config.toml
n_layer = 26
d_model = 512
n_head = 8
n_kv_head = 8
head_dim = 64
d_mlp = 1344
vocab_size = 8192
activation = "swiglu"
norm = "rmsnorm"
norm_place = "pre"
norm_eps = 1e-06
positions = "rope"
rope_base = 10000.0
rope_fraction = 1.0
qk_norm = false
attn_scale = 0.125
bias = "none"
tie_embeddings = false
parallel_block = false
init = "orth"
init_std_qkv = 0.0262
init_std_o = 0.0
init_std_up = 0.0262
init_std_down = 0.0
optimizer = "adamw"
lr = 0.000847
lr_mult_up = 0.657
beta1 = 0.9
beta2 = 0.99
lr_head = 0.00779
grad_clip = 1.0
warmup_steps = 431
schedule = "wsd"
decay_fraction = 0.693
decay_shape = "sqrt"
final_lr_fraction = 0.1
batch_tokens = 131072
seq_len = 512
doc_mask = true
train_tokens = 1605000000
steps = 12246
dataset = "wikipedia_en"
MLP neurons of a small language model. Each row is named by its layer, matrix (gate and up: input weights) and neuron, and shows model dimensions 64-159. Each number is 128 + 32 x the weight over its row's rms, rounded and kept within 0 to 255. A neuron's up and down rows have the sign that makes its largest values positive.
A block is one neuron, or neurons of one layer that tend to fire together. After each block is what it responds to, as a language model described it from the Wikipedia text at the highest values.

L11.gate78 [ 93 154 167 160 108 130 104 117 125 156 141 102 141  95 117  68 141 114 107  44 137 133 138 138  42 120 187  94 146 108 102  64  76  96 115 182 154 145 134 148 136 171 172 121 139 119  96 135  73  37 104 102 147 141 108 153 199 157 154 197 106 135 166 136 166 145  89 141 111 101 166 182 130 111  43 193 166 139 127 176 130 140 128 180  53 114 152 233 127 175 112 116 118 122 174 184]
L11.up78 [168  98 141  70 171 150 179 120 131 205  84  65 168  85 113 148 132 135 141 149 186 170  92 138 143 133 103  90 131 146 125 134 164 163 146 127  94 189  67 114 147 149 159 143  91 133 146 106 137 118 133  99 150 122  95 111 131  54  80 174 188  91  80  39  87 120  58 129 171 113 112 152 107 170 163 129 123  89 110 111 133 123 146 161 114 156 143 124 133 132 154 165 164 154 166 169]
Table years, mid-word pieces

L10.gate140 [130 113 191 134  63 117  81  91  92  92 107 118 152 117 101 212 165 148 110 142 135 108 111 146  85 195 133 106 143 114 191 110 137 151 183 158 120 122 187 154 123 189  98 149  83 187  95 115 168  68 152 172 105 182 129 132  62 145 120 145  83 136 164 130  85 130 183 144  87  89 169 170 204 176 140 129 129 123 132 180 129 108 127 128 197 159  72 167 125 137 143 164 125 112 101 113]
L10.up140 [133 135 135 120 106 165  94 133 137 123  90  99 110 124  91 106  82 116 120 109 160 138 145 147 117 126 111 121 111 141 127  97 147 112 171 136 125  72 148 181 135 150 121 100  94 124  95 158 122 139 165 177 134 193 144 107 149 130 100 109 133 100 124 130 160 183 123 209 103  80 119 136 192 170 132 149 113 144  49 130 114 146 114 115 201 117 152 143 136 146 113 110 125 139 110 108]
L10.gate697 [148  96 128 129  86 155 128  49 148 148 161 206  77 110 147 127 157 169 113 154 162 117 140 152  88 185  93  77 148 152 122 120 143 122 103 108 180  86 118 188  92 122  73 131 190 162 168  76 103  94  60 159 105 165 112 104  72 134 170  89 109 137  72 101 112 184 185 125  63 123 174 110  88 147 131 106 145 113 132 117  59 152 126 131 130  96 126 131 130 129 126 149 138  65  88  42]
L10.up697 [130 119  96  84 102 141 141  68 128 138 128 120 119 107 172 148 167 128 116 106 108  99 144 141 101 138 164 158 170  97 121 158  97 164 100 122 166  74 150 178 179 164  90 138 151 141 117 201 110  89 105 110  75  88 111 141 128  90 159 145  89 143  70 118 127 131  86 112 140 125  93 150 119 156 180  79 135 162 142 179 133 157 166 128 137 128 116 117 123 123  71 154 166  84 125 142]
L10.gate975 [ 97 163  49 114 121  82  61 143  91 107 167 137 152 118 118 145 103 112  96 124 131 167 130 169 107 111 151 122 163 152 140 145  53  29  88 139 138  91 128 161 122 109 135 164 134 126  86 157 162 104 140 141  96  87 126 126 126 123 118 143 112 111  49 121  89 158 102  99 160 163  85 168 131 117 155 164 142 104 133 211  98 167  98 140 189 154 117  97 111  99 131 111  88 119 118 205]
L10.up975 [ 98 137 142 116  71 110 145 121 108 154 139 185 136 106 133 158 107  82 124 128 119  98 112 159 156 139 174  75 106 126 107  74 169 100 147  96  47  96 129 101 118 167 111 123 118 186  91 113 124 164 158 107 100 113 118 147  84  84 160 108 126 136 113 161 160  80 116 149 126 128 125 116 115 148 121  75 179 118 124 144 139  88 103 103 148 173 120 139 143 137 129 111 148 201 162 182]
L10.gate1154 [106 130 137 130 114 162 148 136  76 207 168 124 142  64 104 102 114 165 136  91 112 138  80 108 130 102 106 136 156 196 101 139 158 144 143 144 120 112 132 182 142 101 131 109 130 178 145 142 164 112 146 174 124  89 125 157 122 121 110  84 133 127 166 113 103 146 135 123  44 109 110 103  82 138 171 107 118 145 104  90  59 149  90 143 111  93  64 124 163 145 129 160 149 102 112 135]
L10.up1154 [147 133 118 118 131 129 176 101  60  94 143 111 119  70  93 138 135 130 176 106 155 132 114 120 112 107 140  87 131 198 122 145 136 173  88 150 108  91 113 139 113 133 139 129 146 106 171 114 173 124  77 100 140 120 139 156 159 112  77  75 185  69 112 125 180 171  81 114  89 147 136 110 111 127 165 137 195 103 130 165  92  90 159 137  49 113 146 166 158 184 109 129 130  82 129  81]
Determiner after sentence-opening preposition

L10.gate28 [143 126 128  87 117 118 155 162 140 112 113 100 140 106 172  80 103 157 136 145 122 103  74 131  95 127 176 172 117 172 113 132 174  93 171 171  83 113 100 113 163 141 105  92 146  63 178  88 160 110 118  91 161 182  20 143 126 155 107 170 206  89 154 123 112 143 189 149  99  93 123 134 103 149 100 158 141 102 142 102 153 137 130 135  91 170 131 137 107  99 130  99  97 138 131  71]
L10.up28 [ 98 121 119 128 108 119  97 164 134  84 131  94 162 127 167  61 164 141 160 129 122 101  66  76  65 150 204 113 167 120 160  83 120 130 180 183 107  55 144 119 171  96  66  91 159 100 147  84 139 119 199 124 147 117  76 183 178 208 138 176  87 111  92 137 144 120 125 105  85  76  94 143  66 134 103 150 114 162 205 140 169 140  75 137  95 138 104  94 117 109 142 153 137 145  93  57]
L10.gate259 [100 113 150 176 113 124 169  93  73 138 121 140 156 134  83  96 104 147 122  88 108  90 109 142 101 127 156  81 136 123 121 116  85 124 119 115 118 144 147 106  92  96 176 145 183 138 157  81 159 125 169 110 108 149 138  75 139 130 118 148 122  85 152  92 139  76  67 109 135 148 100 154  69 104 168 190  75 142 150 190 136 168 156 143 127  76 119 199 122 126 134 103 148 189 172 148]
L10.up259 [120 134 161 144 112 136  88 141 148  93 112 153 144  88 131 101 150 137 163  93 164 196 156 102 130 109  98 109 120 128 111 131 120 139 138 119 137 116 114 112 128 143 139 136 144  87 138 137 140  70 121  71  64 136 128  84 163 169 167 181 153  35 115 168 135 115 159 213 136 170 148 179 116 120 130 146  82 140  88 147 134  79 121 131 106 121 139 160 110 130 118 166 147 122 150 123]
L10.gate679 [160  96 146 105  97 153 162 172 112 121 157 123 166 155 130 140 176 131 170 158 119 183 138 141 109 161  77 106 102 114  93 119 120 156 148  98 121 157  30 130 118 137 123 134 145 144 168  92  93 160 134 157  96 143  70  91 131  91 124  44 124  97 144 109 204 116 109 123  85 132 154  98  89 162 104 119 166 153 142  91 186 133  27 127 125 123 154 138 174 131 149 164 115 116  96  98]
L10.up679 [ 72 110  97 156 131 123 171  70 115  72 128  99 123 164 139  36 153  98 131 111  89 112 131 163 188 108 129 148 188 111  94  59  96 126  96 129 168 111 105  83 126 122 117 133 141 130 162 116 112 154 117 148  99 146 122  87 165 114  65 206  90 136 125 127 127 172 167 154  95 140 153 145 127 135 118 109 120 138 127 132 138 113 117 127 124 127 114 166 145 178  85 151  50 138 137 155]
L10.gate766 [139  88  99 120 172 125  73 117 132 173 119 142 117 159 107 169 114 133 113 176 162 158 161 118 144 155 144  77 128  94 162 129 114 217  68 171 101 123 126  76 134  74 116 120 149 196 159 167 105 163 176 108  87 126 114 110 109 125 149 111  97 173 136 108 150 119 218 147 138 108 100 172 119 137 166 136 141 141  96  89 133 116 110 107 113  90 120 174 111 167  95 101 169 188 135 170]
L10.up766 [149  99 110 138 142  89  97 120 101 143 181 174 123 108 145 163 138 111 131 166 114 158 156 112 118 106 123 207 172 165  96 165 169 174 145 179 187 118  94 132 167 204 115 131 141  57 134  95 138 123 122 175  96 142 148 130  88 154 117 142  78 102 138  66 158 134 175 134  95 111 116 183 149 155 136 117 115 125 182 152 168 131  93 105 127 142  90 153 150  99 168 111 143 130  90  74]
Row-start table years

L18.gate299 [ 55 132 137 148 153 129 153 124 121 150 100  97  68  80 179 105 141 125 139 133 176 149 114 127 134 148  93  80 152 128 167 155 115 104 134 107 112 160 141 127 153 125  79 105 191 185  92 118  73  98 109 134 152 139  98 119  92  88 139  97 128 129  95 118 185 115 133 123 121  70 180 153 186  93 151 124 159 102 118 137  94  80 117  98 128  66 114 111 154 122 133 145 145  93 151 109]
L18.up299 [127 132  91  67 162 117 138 139 121  98 170  98 144 143 152 127 163 100  82 125 149 117 156  98 106 141 140 110  99 137  90  92 122 136 133 138 134  74 102 121 155 152 140 128 172  96  85  97 111 120 130 160 101  89 133 165 157 105 120 196 108 109 148 175 171 166 105 101 137 197 150 188  95 142 152 137  94 104 109 118 147 144 129  80 172 162 124 118  97 119 159 138  63 160 157 143]
L18.gate463 [ 64 102 141  86 125 130 106 131 141 149 178 140  75  39 168 141 166  95 104 169 127 145 145  84 128 127 125 104 127 139 175 126 115 120 123 124 114  76 127 166 106 152 134 110 128 130 150 121 173 154 152 123 147 141 159 131 113 151 145 113 127 119 119 122  89 139 121 143 197 143 174 116 189 169 127 180 104  84 143 154 157  84 107 125  96  92 135 151 124  89 146 112 140 118 165 168]
L18.up463 [100 120 135 107  51 150 123 141 100 157 132  81 122  86 100  71 127 161  90 128  68 113 205 129 108 104  46 189 169 164  96 179 111 115 110 134  96 107 105  99 177 116 143 197 140 116  95 140 122 176 121  96 164 103 172 140 124  84 123 148  79 141 154  96 112 164 117 202 128 157 122 133 135 170 129 153 200 140 167 118 158 107 126  61 144 149 125  99 166 143 108 119 137 130 109 107]
L18.gate531 [120 146 146 114 134  72 127 179 127 125 102  93 111  86 165 130  95 170 128 125 147 145 131 127 113 169 112 129 140 191 132  80  99 109  81 128  95 127  67 120 144 131 151 120 158 123  81 100 154 102 161 144 123 112  87 126 161 131 145 119 150  85 141 143 114  68 164 153 135  77 179  84 167 102  93 148 135 153 182 105 118 130 109 130 106 112 157 148  63 125  95 132 161 153 143 149]
L18.up531 [130 133 157 166  74 170  88 105 131 135 154  70 140 113 160 152  99 117  77 126 133 164 141 115 137 117 112  92 159 116 128 165  91 159  70 130 126 122 152 119 177  86 118 111 120 153  88 160 121 121 127 135 153 110 162  76  71 197 112 141 153 120 137 152 113 133 118 133 206  99 153 162 139 104 115 200 120 113 109 132 155 127 150 136 130 159 162 150 170 116 128 112  94  83 131 106]
L18.gate1302 [121 121 152 167  69 157 154 129 170 137  78 110 120 117 151 167 101 162  78 168 115 167 123  29  99 147 147 122 111 109 112 161 125 180 130 135  90 118 103 146 139 117  83 123 133  96 117 100 159 159 160 165 121 122 181  79 143 108  69 144 116 162 143 166  98 144 140 120 113 145 110 173 147 132 149 146 110 122 158 131 129 194 144 102  67 129 130 166  83  86 111 129 110 128 155 114]
L18.up1302 [156 114  58 138  78 141 107 157 124 119 132 140 118 154 118 176 114 123 113 115 117 126 169 127 125 166 108 132 128  91 130 160 136  99 104 128 147  74  53 143 130 135 147 132  95 135 115 195 114  99 154 113 131 129 148 145 171 115  90 100 199 119  90 126 142 100 114 142 142 163 190 159 173 105 164 134 154  90 117 113  95 126 163 132 119 110 149 190 195 154 174  98 127 162 162 123]
Adjective-completing suffixes

L11.gate840 [115 126 123 134 138 165 136 129 139  85 164 123  93 131 133 130 128 166 122 131  74 157 119 100 146 144 134 156 204 173  97 118 148 156 120 105 120 129 138 127 144  94 147 112 107 118  51 130 151 107 113 110 144 105 133 175  43 128 160 114 148 137 127 143 129 145 136 129 117 116 149 177 175 135 112 141 157 106  89 104 101 143 170  90 135 107 152 146  68 174 157 176 144 152 168 124]
L11.up840 [128 170 120 104 113 185 113 154 143  69 123 152 169 122 153 112 150 117 159  78 154 137 116  90 132 126 129 117 138 147 136 114  93 161 104 106 131 158 107 108  40 103  84 108 109  79  67 153 180 116 168 118 125 103 166 123 137 103 206 127  91 174 109 120 140 104 154  81 143 125 101 195 146  81 164 110 142 154 133 106 141  96 103 185 140 111 137 140 139  71 124 127 135 128 143  64]
Adjective and word-piece modifiers

L18.gate556 [152 117 108 176  96 152  90 166 156 155 128  86 153 137 159 122 176 115  96 124 127 143 125 138  81 151  81 150 163 169 138 184 141 123 127 120 130 151 177 166 107  70  92  80 116 119 123 201  62 161  60 142  96 152 198 121 142  97 111  87 108  99 198 138 178 148 153 101 143  75 111 185 108 174 143 183 128 121 119 193 170  83 102 118  55  57 140 116 153 108 104 166  75 172 134 196]
L18.up556 [133 130 115 183 101 117 122  87  82 147  72 167 180 113  68 155  62 161 132 156  40 101 163 109 172 162 117  85  81 117 117  61 157 141 157 141  92 144 108 112 121 124 130 151 157 102  98 103 121 102 167 135 100  75 129 132 149 128 101  99  86 127  68 108 126 109 101 187  96  83 130 199 212 130 134 173 168 132 141 114 168  66 118 141 129 146 124 192 154 127 146 166 147 135 110 160]
L18.gate613 [132 128 111 167 120 101 103  98 106  84 156  69 112 199 126 167 136 161 152 162 154 114 142 129 135  58 133  89 158 157 166 116 179 105 105 102 134 100 172 140 162 175 162  81 181  63 161 177 112  92  80  96 110 141 181 195  49 137 125 142 116 153  99 145 198 154 174 215  88 166 157 122 101  99 163 141 149 166 142 186 144 121 137 118 145 123 141 145 110 132 135 122 125  97 149 159]
L18.up613 [140 134 135 130 153  90 119 122  82 127 103  63 101 188 150 137 152 101  76 152 128 121 140 124 151 176  62  95 130 115 148 109 125 110 172 128 118 180 133 128 119  98 131  57 125 121  78 177 136 115 105  70  50 133 183 174 127 174 116 102 123 100 127 183 105 150 174 154 125 170 157  99 138 118 184 115 147 108 130 135  90  87 142  83 130 129 125 150 114  82 125 150 119  86 110 184]
L18.gate848 [119 136  81 127 105 144 163 150 132  61 132 177  92 149 143 111 103 130 136 142 104 146 102 158 121 132 175 105 155 149  74 162 118 169 115 164 122 115 105 121  96 125 141 111 149 121 148 108 202 128 157  85  87 167  76 147 104  87 176 156 134 130 139  56 175 104 159 179  58 120 114 153 126 140 138  98 184 169 155 109 168  96  98 174  68  73 182 198  85 117  88 153 156 167 133 127]
L18.up848 [238 134 164 112 122 166 119  92 100 128 117 148 123 113 164 175 102 129  88 117 121 120 160  74 147 148 134  98 135 171 104  96 121 196 164 150  90  79 133 179 136 117 139 126 133 117 148 112 104 109 146 181 184 119 148 133 138 177 131  43 137 169 118 199  69 159  90 149 118 130 190  94  58 110 163 173 140 105 152 167  93 137  89 128 132  93 127 118 147 114 102 146 169 102 122 161]
L18.gate1263 [126 133 157 116 194 183 120  87 143 126  99  97  85 144 113  84 117 131 140 181 161  89 147 134 130 133 136  79  89  82 167 156 134 153 172  88 121 119  86 140 127 123 143 103 108  90 160 171 104 123 101 109  79 108 135 130 143 104 100 138 188 116 148  78 135 108 115  42 147 122 110 111 112 162 137 167 100 131  93  87 120 110 144 145 135 164 156 111  99 144  93 132 172 148 116 152]
L18.up1263 [121 100 140  75 151 147 107 157 112 108 101  63  93 139 123 117 122 117 157  94 115 118 107 124 130 103 141 175 141 203 145 141  78  57 100 132 129 134 105 147 162 137  90 120  83 114 104 165  90  72  89 149 117 212  94  87 113 101 144 110 143 147 128 173 119 120 151  65 160 133  72  98 120 112 166  70 134 147   4 108 166 120 124 116 130 150  95 123 116 145  70 192 131 120 142 167]
Clause-opening prepositions

L10.gate169 [138 145 127 122 158 154 100 129  90 131 138 109  77 144 174 134 150 133 123 165 153 134  66 140 134 159 148 145 189 125 157  72 119 135 151 160 102  71 170 154 123 112 110 144 129 116 113 119 137 116 111 142 103 183 114 123 135 108 102 109 162 114 133 190 110 124 170 117 134 115 101  93 110 151  94  83 116  73 113 159  94  98 128 111 141 160 135 108 172 181  68 118  95 145 165 102]
L10.up169 [149 138 120  76 165 134  85 171 135 172 181 125 146 187 118 105 165 106 142 117  84 132 191 140 124 144 128 117 115 170 127 151 161  87 102 155 120 132  59 124 125 139 158  40 152  54 167 165 138  65 140 120 124 118  97 152 110 115 118 122 145 155  86 126 129  89 143 108 105 153 126  57  93 131 126 146 125  78 152 146 103  84 113 186 112 124 178 192  75 123 125 122 170 133 168 121]
L10.gate653 [ 83 128 172 161  84  64  72 153  86 178  90 131 101 132 105  99  99  66 135  72 106 151 128 149 151 161 141 175 169 181 129 138 114 165  76 116 115 124 148 111 170 167  99 146 182 158  93  84 128 148 131  99 101 116 146  90 101 133 145 151 145 152 141  96 130 127 144  99 144 163 112 111 151 130  99 153 166 167 138 101 105 148 148 147 142 154 112 104 103 137 133  94 145 167 169 126]
L10.up653 [ 86 141  75 152 113  69  46 148  92 163  84 127 141 144 150 132 136 112 104  53  86  70 158 107 154 134 138 151 176 181 119  81  82 126  78  97 136  89 145 116 122 122 139 182 132 190 103  60 145 146 143 177 112  51 126  62 113  99  98 118 103 106 152 116  90 135 131  80 112 124  93 127 191 166 133 131 139  98 142  71 121 155 182 135  98 159 155  88  91 174 120  99 195 167 148 113]
L10.gate1048 [113  76  93  73 125 140 180 124 146 108  78 127 152  86 164 137 180 103 166 160  98 166  66 116  83 163 153 169 172 167  93 160 116 155 146 151 138 138 151 146 141 124 122 133 130 186 136 158 111 126  71  91 140 146 129 131  85 137 188 161 135 100 152 138 107 104 166 116 145 141 177 157 133 160 168 141 195 143 153 118 194 136 209  96 158 108  88 130  98  63 101 114 118 141 180  84]
L10.up1048 [124 158 148 130 135 138 196 153 166 170 154  92 136 129  82 147 168 116 188 151 128 172 132  85 113 166 113 132 145 148 164 140 141 116 135 115 167 112 137 112  67 136 100  53 203 117 125 139 112 155 148 176 170  90 158 103  95 120 150  99 151 121 176 122 146  93  82 129 127  69 102 129 121 149 117  97  95 140 151 156 184 129 164 136 160 136 143 186  99 113 122 154  75  87 162 129]
L10.gate1251 [118 124 160  98 119 139 124 152 171 136  93 137 155  95  67  94 128 111  94 160 173  85 155 130  82 144 203 104  68 129 154 151  89 132 109 107  93 168  45 160  96 144 101 118 167 138 100 134  95 133 123 110 128  70  72 108 140 123 131  47 128  84 147 109 121 162 139 193 127 156 129 141 128  86 185 116  97 149 136 112 132 102 139 131 136 167 193 154  81 112 137 129  65 142  71  72]
L10.up1251 [ 87 127  98 193 190 117 163  58 174 162 119 214 132  98 151 146 183 171  75  64  72  81 182 145 164  43 124 136 198 133 111 123 170 184 112 163  99 163 150  95  99 105 100  95 110  96 122 107 150 144 107 142 144 140 150  98 115 119 197 145  69  73  75 163 110  87  91  78 106 110 124  90  78 129 148 165 112 100 137 137 118 131 168 167  81 114 146 149 124 115 110 189 148 132 160  51]
Heading-initial word completions

L18.gate106 [ 96 120 153 102 138 119 129 106  94 148 166 137 116 139 102 122 123  87 108 153 150  88 138 125 118 127 147 109 161 114 128 135  95 134 158 131  80 126 168 117 104 106 151 118 145  96  56 159 138 111 123 109 151  35 129 192 127 107 171 161 138 145 126 116 127 151 107 122 167 167 159 173 149 125 146  90 119 139 178 114 167 130 150 132 151 111 178 130  84 133 146 140 103 107 183 127]
L18.up106 [128 127 125 100 139  97 158 149 147  71 106  95 164  82 134 153 147 144 128 148  93 183 112 122 125 147 101 172 142 195 170 176 125 129 119  87 162 113 157 175 134 129 131 107 119  85 157 119 136 165  90 197 142 102 199 102 146  95 117 200 158 243 116 113 106 155 192 166 105 109 194 145 127 148 169 111 149 156 150 111 199  95 129 161  84 105 103  87 117 111 146 105 154 121 171 155]
L18.gate462 [ 78  95 187 132 121  76  82 163  95 113 148 152 154 135  69 131 208 166 141  71 186 121 146 160  87 140 136 162 117 115 127 158  70 142 167 120 151 124 164 130 104  96 129  97 134 132 178 146  85 156  78 179 126  65 100 107  94 177 164 158 118 132 194 156  87  95 123 150 122 163 164 122 191 192 135 158 106 170   3 176 114 151 140 140 126 169  78  95 158 146 112  93 108 131 123  60]
L18.up462 [153  97 135 100 134 154 166 147 114  82  78  90 161 126 187 168 143 133 161 134  79 130 118 115  59 136 117 162 159 145 147  88 153 115 239 150 111 140 168 111  54  65 138 158  78 109 128  99 112 150 138 129 121 159 120 132 107 112 121 156 161 132  95  94 147 175 151 138  77 103 125 149 117 115 133 147 189 169 198 109 200 175 116 127 141  90 151  83 138 131 103 143 160 170 144  99]
L18.gate638 [158 121  86 110 137  93 108 141 108 153  74 116 179 106  79 107 169  94 145 146 118 148 129 133 124 141 135 146 119 146  82 121  84 137 160 109 191 112 144 114 131 139 110  79 152 132 105 112  69 148 100 189 130 101  83 126 123 102 156 118  94 106 114 152  98  99 164 182 117 104 174 175 164 157 137 133 158 136  93 115 172 122 171 118 154  48  96  89 131 193 101 146 158  84 165 142]
L18.up638 [ 74 116 105  24 148 159 146 138 121 121 128 173 145 144 150 150 146 150 120 101 164 143 161 131 153 110 137 128 120  99 182 147 147 155 118 115  88 139 161 171 105 140 118 106 181 143 118  84 159 148  99 147 117 155  95 147 139 151 159 122 182  96 140  76 115 157 148 117 181 159 141  88 128 172 118 135 204  59 184 145 154  97 190  97 143 142  82 114 150 105 138 145 136  93  80 169]
L18.gate1310 [164 111 114 119 121 153 174 131  77 125 108  99 124  52 116 142 168 129  30  66  98 163 106 165 172 129 190 114 152 106 122 158 146 164 127 109  73 139 161 133 168 109 111 111 138  90 187 198 162  71 127 127 124 125 175 115 112 121 133 148  98  78 140  62  80 138 116 115  94 143 175 141  94 154 124 161 135 199 152 127 196 166 139 148 189  94 145 184  95 159 161 118 146 108 127 104]
L18.up1310 [126 111 144 157 175 159 135 142 134 116  85 132 136 135 191 115 136 149 140 166 130 191 146 158 143  95 124 122 127  63 165  81 136 110 146 160 130  89  38 178 203 113 200 140 122  81 136 107 102 116 106 174 155 113 110  95 128  98 101  67 125  93 156 120  74 162 160 154 174 174 131  98  84  43 189  82 172 147 158 166 135 149 168 132 162  92 108 127  84  78 155  95 145 185 186 113]
Row-initial years in tables